config.yaml
head_dim: 64
d_mlp: 2048
norm: "layernorm"
norm_place: "pre"
qk_norm: false
attn_scale: 0.125
bias: "all"
parallel_block: false
init_std_qkv: 0.0221
init_std_o: 0.0
optimizer: "adamw"
lr_mult_o: 0.783
decay_fraction: 0.313
decay_shape: "pow"
steps: 6872
MLP neurons of a small language model. Each row is named by its layer, matrix (up: input weights) and neuron, and shows model dimensions 373-500. Each number is 50 + 10 x the weight over its row's rms, rounded and kept within 0 to 99.
A block is one neuron, or neurons of one layer that tend to fire together. Before each block is what it responds to, as a language model described it from the Wikipedia text at the highest values.

Description: Table row-start pipe
L5.up441:51 48 76 48 62 55 50 42 52 36 56 58 38 69 57 53 40 76 49 39 58 55 30 45 56 50 42 59 42 38 72 60 34 37 58 59 37 50 56 48 58 40 55 50 31 46 38 52 48 64 51 41 32 57 63 52 61 58 39 60 49 54 45 60 45 51 49 61 45 44 62 54 38 69 42 63 49 59 45 34 40 74 39 55 51 50 50 50 62 53 59 53 44 55 44 65 55 58 49 37 49 36 47 71 58 56 30 37 53 39 45 46 49 47 56 42 39 41 37 34 51 58 50 44 33 34 64 53
L5.up505:37 49 48 45 58 58 44 53 52 57 44 67 43 59 57 54 51 60 41 33 65 45 38 48 48 43 58 63 61 45 75 65 38 54 51 59 56 48 47 59 57 58 54 36 36 48 63 57 49 64 62 44 29 60 56 63 55 48 41 48 29 42 65 52 34 37 53 50 49 36 62 39 55 71 44 52 54 37 47 47 43 62 50 49 39 43 30 48 53 59 52 51 37 55 37 43 46 71 49 48 41 60 36 43 74 48 37 48 43 50 57 55 38 42 51 39 61 30 30 41 67 62 68 47 34 31 63 52
L5.up970:33 51 60 50 53 59 45 60 64 57 61 45 46 72 58 64 49 59 47 35 44 50 55 44 51 51 47 51 63 62 73 52 38 57 51 47 41 59 50 63 41 70 40 47 37 65 58 49 65 54 49 45 38 44 62 65 68 52 50 45 21 49 49 48 39 46 36 47 44 53 62 51 50 69 47 75 56 34 40 50 50 69 41 46 37 47 41 61 38 57 56 45 50 55 47 64 46 75 66 47 47 36 33 40 69 49 43 46 34 55 50 60 48 50 52 60 55 45 32 49 54 53 66 60 44 32 52 46
L5.up1581:52 52 67 66 67 49 57 47 49 50 47 74 41 55 40 57 51 65 44 33 48 57 41 46 47 43 39 49 52 61 67 50 44 61 50 67 49 59 46 52 40 55 55 64 52 69 62 34 53 39 53 50 18 52 54 70 46 49 27 57 59 37 59 53 45 58 51 48 43 45 48 41 43 51 52 57 56 40 49 49 48 64 49 48 51 50 52 30 46 52 56 49 48 49 50 49 33 60 58 54 47 50 53 38 59 43 54 51 37 40 52 52 46 22 54 37 58 52 43 49 36 47 51 49 45 27 48 52

Description: Clause-opening subject pronouns
L7.up547:39 44 52 76 64 48 59 40 40 46 52 42 59 45 46 47 51 62 31 49 48 48 70 40 60 51 58 59 61 49 43 58 32 56 51 64 52 39 38 38 64 40 43 50 41 42 53 40 48 38 37 47 39 46 44 66 46 51 63 65 58 54 39 60 44 46 57 50 54 47 64 47 45 42 55 56 58 53 66 61 63 56 57 49 40 48 49 40 41 49 55 57 50 44 36 46 73 36 30 51 52 36 60 45 37 50 48 45 43 53 56 40 59 34 55 49 67 37 37 65 69 51 60 50 50 50 67 50
L7.up802:64 59 68 50 66 60 79 52 42 43 61 64 36 53 35 30 46 59 44 46 40 54 40 54 50 57 70 42 40 71 41 27 35 52 49 42 45 45 64 46 50 43 52 67 43 67 47 54 47 54 53 45 37 42 49 63 50 55 69 52 47 50 50 34 49 52 56 52 58 55 65 47 35 62 56 49 73 63 47 69 62 69 37 58 52 61 78 60 40 39 41 28 59 54 40 56 43 51 40 51 34 55 69 49 52 49 57 57 49 55 71 53 46 51 69 56 41 29 53 55 57 54 44 62 63 31 63 70
L7.up818:49 41 65 42 49 53 62 60 29 48 47 44 48 45 35 59 28 49 35 63 49 51 64 42 58 53 42 72 53 56 48 70 31 45 26 57 40 43 65 24 41 32 64 61 39 48 50 44 53 32 36 47 40 58 50 58 68 38 45 60 62 44 49 49 50 37 38 48 61 52 40 59 51 40 64 37 54 60 49 68 52 68 52 44 40 63 72 50 31 41 44 62 64 36 41 55 45 53 34 31 56 44 61 57 48 56 49 49 58 54 60 58 69 48 58 70 58 41 39 61 59 42 56 52 53 46 69 63
L7.up1206:52 48 51 46 58 46 40 53 60 34 61 50 45 53 54 59 43 65 26 40 31 45 37 49 68 36 39 48 51 48 51 47 34 65 34 44 53 61 56 44 45 47 42 55 37 47 43 39 62 67 48 55 42 45 48 39 42 36 57 72 57 28 50 47 56 29 45 45 65 60 63 59 58 48 75 45 62 64 56 49 42 48 48 46 49 38 52 32 50 37 49 57 51 57 48 56 51 39 46 52 45 41 66 42 49 51 66 63 30 49 56 42 44 65 62 68 27 52 40 61 49 56 44 58 48 44 52 62
L7.up1550:51 34 53 32 61 52 31 43 39 58 57 49 46 48 38 33 60 53 37 30 26 37 46 56 62 51 47 57 54 52 47 59 35 61 65 45 45 29 43 49 30 43 60 64 33 71 55 47 53 47 35 51 47 49 42 51 50 55 61 48 56 35 49 53 42 35 59 44 50 53 58 39 42 46 37 59 57 36 46 56 57 60 59 57 37 69 56 40 57 41 49 57 52 38 32 47 42 48 54 46 54 64 44 42 60 46 54 67 49 44 70 58 83 52 76 54 38 43 34 76 55 56 24 56 71 43 65 56
L7.up1751:66 56 48 44 33 46 53 56 43 54 52 38 56 32 39 38 48 57 39 51 43 37 48 60 50 29 50 56 43 34 51 42 41 64 37 39 43 50 60 45 57 63 64 52 36 54 50 62 63 66 67 40 56 66 53 46 64 46 57 48 46 52 56 49 43 43 46 41 43 56 61 52 55 45 54 39 66 64 69 63 48 47 62 60 33 46 52 34 46 39 44 62 71 42 55 47 58 54 46 49 55 53 48 43 54 53 72 44 28 48 49 43 63 47 63 47 62 41 43 45 28 50 65 53 64 41 50 45
L7.up1875:65 42 60 33 50 65 53 49 47 34 53 59 21 50 44 52 56 55 46 49 45 53 72 49 53 47 50 55 66 42 46 42 46 54 59 64 53 41 56 43 36 52 56 43 57 48 34 62 56 58 45 59 34 53 53 67 50 42 66 59 52 56 36 58 63 36 47 28 49 51 44 49 38 60 57 46 59 63 60 65 50 51 59 74 34 33 51 55 49 42 70 51 70 43 48 54 38 50 38 47 52 37 51 44 53 65 34 48 32 46 57 47 47 58 45 44 64 45 50 42 63 45 69 51 41 42 53 57
L7.up1976:48 54 45 62 48 40 50 61 28 49 50 55 27 53 48 52 35 50 51 68 36 60 61 54 59 51 68 61 42 59 42 55 43 56 51 47 48 51 57 62 40 36 53 54 52 59 50 67 60 46 60 59 43 41 55 62 49 51 55 60 32 49 59 50 38 49 49 42 51 64 57 39 47 66 61 49 53 54 38 66 53 44 32 57 53 58 39 49 58 41 49 62 46 34 37 64 50 46 56 24 49 64 55 66 53 51 46 72 40 38 53 59 55 59 56 49 25 51 47 62 36 55 66 46 42 55 49 48

Description: Relative pronouns after commas
L4.up739:46 40 45 61 48 49 49 47 39 56 57 76 50 67 37 61 59 48 45 57 51 55 52 57 61 48 70 56 37 34 60 40 51 43 56 45 42 55 50 46 60 50 54 57 40 41 56 49 53 48 42 47 56 81 41 48 59 51 55 47 58 35 51 43 40 52 46 52 42 53 36 51 50 29 61 55 56 61 50 57 63 62 49 57 55 50 46 51 46 38 49 32 64 43 43 41 67 45 68 41 46 43 24 66 44 48 48 74 53 37 50 64 42 45 56 74 41 57 35 39 49 54 48 45 45 54 66 37
L4.up921:55 48 54 63 23 52 52 43 34 23 70 56 46 55 57 41 28 46 39 51 25 33 44 45 51 53 60 38 40 49 34 55 60 55 70 47 61 51 46 58 44 42 70 51 46 39 43 49 47 61 44 55 41 52 71 44 45 48 57 61 36 42 48 50 40 47 35 36 52 54 43 50 53 48 60 50 57 64 49 67 49 49 44 64 44 69 47 43 30 61 69 64 30 29 40 27 32 49 54 54 48 47 52 52 50 38 49 49 42 48 51 43 60 42 75 48 38 55 37 46 44 58 53 51 41 66 37 31

Description: Structured record field starts
L7.up164:46 46 44 43 57 37 50 61 53 63 49 36 53 58 51 40 46 50 67 35 69 37 40 40 48 46 46 60 55 39 70 41 36 58 48 36 60 56 43 67 33 58 60 43 47 59 26 33 59 41 47 45 60 48 72 59 40 41 27 52 27 47 53 56 55 53 46 44 64 61 62 62 47 60 65 51 60 57 47 52 59 42 56 46 47 47 43 38 41 61 50 54 49 60 57 41 63 60 52 33 29 47 52 55 63 40 57 44 53 44 61 57 48 41 72 48 48 47 40 41 49 52 71 46 49 36 45 48
L7.up347:41 61 47 53 61 37 35 45 55 53 55 64 40 39 36 46 51 44 58 44 71 44 51 47 42 40 34 63 52 58 62 41 45 50 54 46 42 42 64 50 37 51 53 54 57 66 37 52 56 61 64 57 57 42 54 56 58 69 32 37 52 44 53 47 42 48 53 53 60 56 49 56 69 67 44 45 54 31 35 44 35 50 57 45 38 45 37 33 55 44 56 58 32 39 67 64 45 65 45 54 60 41 44 60 60 49 52 42 35 62 47 51 47 35 62 47 40 46 52 56 47 43 31 54 34 51 41 54
L7.up447:59 49 53 60 36 42 31 57 32 56 54 59 57 53 54 47 43 47 53 44 47 48 38 58 49 41 55 43 65 57 69 40 37 50 67 31 46 47 27 64 39 60 42 54 31 42 46 46 71 44 50 38 40 40 44 36 35 58 50 61 56 65 61 49 34 53 50 47 54 48 46 59 41 47 66 51 48 53 40 48 52 53 47 59 46 44 41 55 48 66 49 40 39 44 55 46 64 50 53 45 46 56 39 46 67 57 59 49 57 51 50 46 56 40 57 39 44 53 41 40 49 68 70 37 53 29 49 35
L7.up523:39 64 74 52 57 40 48 64 51 49 55 66 49 61 47 36 36 49 55 40 34 48 48 55 53 54 39 56 64 32 68 61 43 64 57 70 50 66 28 62 44 31 47 53 33 50 26 43 62 51 64 54 42 55 47 60 54 66 41 46 53 52 43 42 64 47 55 54 53 34 56 44 44 48 54 64 65 56 41 43 53 54 68 53 36 41 34 27 46 48 54 41 51 56 57 65 60 58 48 38 41 50 54 51 75 45 60 44 52 26 59 36 50 45 57 51 50 54 52 36 41 51 60 44 38 40 41 37
L7.up684:56 48 50 61 48 66 52 57 48 66 67 49 44 61 43 46 35 38 62 56 65 44 48 54 50 47 42 37 45 41 49 59 52 45 38 47 47 62 35 55 52 42 54 53 43 46 31 56 51 41 43 44 35 58 47 40 44 71 45 22 49 68 39 55 45 56 47 33 50 45 74 43 44 43 40 40 55 46 42 43 48 37 57 66 40 57 46 40 36 59 50 72 41 46 52 58 56 60 57 30 33 42 54 55 80 64 44 44 44 36 64 45 48 52 52 52 47 57 58 44 29 39 56 48 36 37 61 27
L7.up1077:48 70 42 54 55 27 53 56 54 46 63 52 53 45 55 52 51 45 46 45 68 45 43 37 56 75 49 37 43 65 72 58 52 48 49 42 56 49 44 50 35 40 48 50 55 58 42 57 51 42 29 54 30 51 41 57 56 58 41 51 42 77 25 26 41 50 46 67 59 56 49 42 53 59 54 49 60 34 45 48 49 56 41 56 46 61 59 36 40 40 54 56 58 45 43 56 44 44 35 53 43 58 54 46 67 63 39 45 59 40 65 63 53 54 58 60 32 54 58 49 51 44 80 72 52 45 41 39
L7.up1186:36 66 68 45 71 29 52 41 44 53 53 58 56 40 34 48 43 49 50 40 65 47 38 49 44 53 42 67 45 46 52 57 44 58 42 40 36 38 43 51 25 51 54 68 64 31 40 60 53 58 47 47 40 47 45 65 78 72 31 55 51 46 47 44 54 42 69 49 75 69 49 43 48 41 50 63 57 57 33 58 36 45 60 51 61 52 52 47 58 42 46 47 48 39 47 44 57 51 40 33 48 40 43 52 64 54 35 40 51 62 54 44 57 44 44 52 45 55 53 43 38 34 36 51 66 36 51 46
L7.up1896:74 41 69 52 59 59 44 51 41 55 49 64 52 61 41 41 42 49 58 54 61 45 56 42 63 41 55 64 49 62 73 62 50 30 40 63 55 67 53 41 46 59 52 51 52 38 56 48 57 52 67 58 54 39 61 42 42 51 35 26 59 62 44 54 56 66 45 61 63 37 51 40 48 57 61 27 57 51 49 48 30 43 48 55 59 61 47 53 52 48 36 51 34 57 46 71 40 47 56 35 61 45 71 57 63 38 41 56 55 55 69 50 49 42 52 56 27 49 61 52 64 41 61 58 41 45 71 54

Description: Table row start
L4.up686:39 60 52 61 49 60 31 44 39 53 52 56 38 59 52 43 47 58 30 33 35 41 51 60 60 35 49 63 69 64 64 44 36 52 43 60 52 50 43 63 41 59 54 62 55 48 62 40 64 61 50 46 46 48 35 63 43 55 40 64 39 66 52 52 43 50 49 38 46 44 72 44 34 59 60 53 59 41 59 58 42 60 48 53 53 43 40 46 57 52 54 44 39 58 41 55 46 53 34 68 43 44 28 46 52 38 24 46 46 46 56 51 52 67 63 45 48 35 25 57 53 53 62 58 54 46 54 44
L4.up1348:31 55 48 80 45 70 41 36 43 43 46 44 41 73 62 57 42 40 57 47 39 35 41 57 62 43 48 30 74 44 59 43 53 42 50 53 57 49 47 62 57 58 53 48 56 41 66 35 62 64 42 36 49 61 54 44 39 58 50 61 58 48 48 53 37 46 53 57 40 51 50 51 45 35 68 48 62 39 42 50 53 59 60 58 36 50 57 55 42 60 61 52 40 51 36 55 34 51 59 52 40 57 30 41 47 45 30 45 48 31 46 49 53 56 54 51 50 55 37 70 58 59 64 67 55 42 64 41

Description: Article lead-sentence copula
L5.up706:47 56 64 60 46 52 36 34 68 49 68 59 45 62 44 48 51 55 47 46 60 56 57 58 63 46 51 47 49 66 75 57 62 49 62 54 43 61 42 56 44 50 61 50 55 52 58 65 59 29 59 47 55 63 58 57 56 53 44 44 58 51 49 37 51 62 48 68 43 56 34 48 60 54 52 54 47 62 40 35 47 70 39 58 55 39 51 62 54 40 57 46 40 51 46 50 56 61 67 37 50 56 47 61 61 64 51 52 42 29 44 39 54 40 55 47 54 43 35 39 66 54 42 51 67 51 60 46
L5.up1001:64 57 60 60 54 53 51 39 53 47 61 69 61 56 66 58 32 48 47 39 58 61 56 58 55 55 49 85 48 44 82 38 60 49 57 55 55 53 37 52 51 54 56 46 49 61 64 65 45 46 59 50 53 62 51 41 47 66 25 59 48 41 44 44 46 47 48 58 56 47 37 53 42 48 56 42 66 39 44 24 50 73 56 44 44 54 58 58 54 57 54 48 50 56 62 57 58 56 64 43 51 47 54 43 55 61 46 45 65 42 45 58 52 53 55 60 48 47 53 38 32 63 41 40 44 55 66 55
L5.up1103:36 56 57 55 54 52 53 47 59 42 42 50 36 69 53 45 47 50 59 45 64 66 59 51 70 53 53 46 50 41 79 40 58 36 56 48 45 64 41 53 36 58 52 42 38 45 53 57 50 62 57 41 52 54 52 59 50 59 29 41 62 42 48 34 72 34 54 66 62 58 30 19 52 41 59 70 51 52 57 39 51 57 64 49 44 60 58 52 40 51 58 40 57 62 51 42 51 58 68 55 42 43 51 52 49 65 30 36 36 32 52 72 51 50 57 64 52 58 59 48 53 44 49 65 62 43 44 35
L5.up1626:41 53 49 41 51 48 44 63 65 58 51 56 46 35 43 62 46 45 46 47 43 41 48 67 79 47 52 60 74 46 64 40 64 53 63 66 64 57 40 62 42 48 52 56 41 55 53 49 56 48 54 54 56 36 53 35 62 53 62 64 42 39 50 40 72 58 44 62 55 44 44 55 27 65 66 54 69 52 41 32 47 55 63 60 69 45 60 71 41 69 56 43 52 68 53 42 43 69 61 55 58 44 55 34 56 53 45 50 33 42 38 61 47 59 48 37 37 46 56 47 41 47 48 40 52 24 51 61

Description: Post-name appositive punctuation
L4.up22:48 54 65 61 48 53 37 44 48 52 57 66 59 46 42 47 36 39 43 39 28 68 37 36 48 47 54 63 32 53 55 43 48 45 49 52 53 48 41 39 46 43 65 52 48 51 73 73 64 46 47 48 53 47 47 60 61 56 52 65 46 36 43 49 49 36 48 60 48 56 47 71 47 48 61 41 38 46 53 46 49 91 27 42 49 52 53 58 50 54 54 43 64 44 51 42 42 51 60 61 59 46 51 43 55 45 57 57 27 38 57 55 42 41 55 47 57 41 61 42 53 57 49 51 66 58 63 52
L4.up264:47 52 43 41 56 54 49 49 65 53 55 56 49 57 54 55 44 45 56 53 52 46 58 52 49 35 63 50 61 30 74 36 64 50 66 63 48 58 51 43 31 48 57 48 53 49 49 62 60 62 58 42 54 75 45 43 46 47 42 40 52 20 35 34 62 51 49 57 47 58 37 49 47 39 67 41 53 57 59 52 45 73 60 60 76 39 44 53 45 52 49 21 55 49 48 46 63 54 67 38 36 32 53 45 60 50 46 42 32 49 47 54 61 69 49 47 47 47 46 30 54 63 45 42 40 40 57 39

Description: Relative clause openers
L5.up12:52 56 60 38 62 55 52 49 36 34 54 55 50 41 40 49 50 46 36 59 39 44 39 57 58 66 51 68 45 51 44 47 41 61 50 46 60 51 51 55 51 39 43 61 43 61 48 56 49 39 44 40 50 29 33 64 61 35 46 53 54 34 42 52 65 33 41 59 52 60 57 53 32 70 60 52 53 49 70 65 60 66 58 46 59 58 46 53 51 35 51 51 48 60 51 48 52 71 55 47 48 44 45 46 35 45 42 52 50 42 73 44 45 50 45 66 56 35 43 48 52 70 57 34 40 40 40 42
L5.up1058:64 52 48 46 51 46 47 45 28 55 67 66 49 44 29 63 60 63 30 42 53 32 46 59 51 55 49 66 44 52 47 43 49 51 52 55 35 44 46 45 49 25 63 76 35 60 54 55 53 51 50 44 37 24 38 38 55 43 45 49 52 35 70 36 42 43 42 51 39 53 62 59 43 53 55 52 50 54 58 67 54 65 42 61 49 52 50 47 47 54 50 42 50 34 40 50 43 44 61 59 57 31 49 52 56 52 41 63 59 37 65 42 50 51 52 53 53 32 42 49 55 50 62 43 39 36 48 47
L5.up1827:52 53 61 43 57 40 57 45 38 48 41 48 47 44 39 39 57 50 48 43 58 49 46 45 43 73 52 64 40 55 57 45 28 57 48 58 46 40 50 39 48 45 56 49 31 55 54 66 55 33 46 48 47 43 53 66 83 38 49 52 47 35 63 39 43 48 52 50 56 61 54 48 49 49 60 43 43 47 64 66 65 66 57 50 45 53 47 48 43 27 68 50 94 34 46 44 73 57 42 28 47 41 50 49 41 50 52 57 51 40 47 55 40 54 43 50 61 46 48 49 59 55 56 44 45 55 59 66
L5.up1998:56 56 46 63 57 43 39 46 44 46 43 59 46 49 45 49 50 39 50 33 55 53 47 60 56 58 44 62 38 55 53 40 32 53 71 52 54 62 29 61 50 52 49 72 44 49 54 57 60 60 39 42 53 41 38 59 57 57 27 55 59 53 59 65 43 27 54 49 62 54 71 45 35 41 64 48 44 46 50 51 55 62 62 46 42 47 51 48 64 58 60 53 57 56 57 51 61 39 54 46 33 52 52 45 52 54 52 58 41 46 51 58 47 37 63 48 45 36 43 56 59 70 59 55 56 48 62 41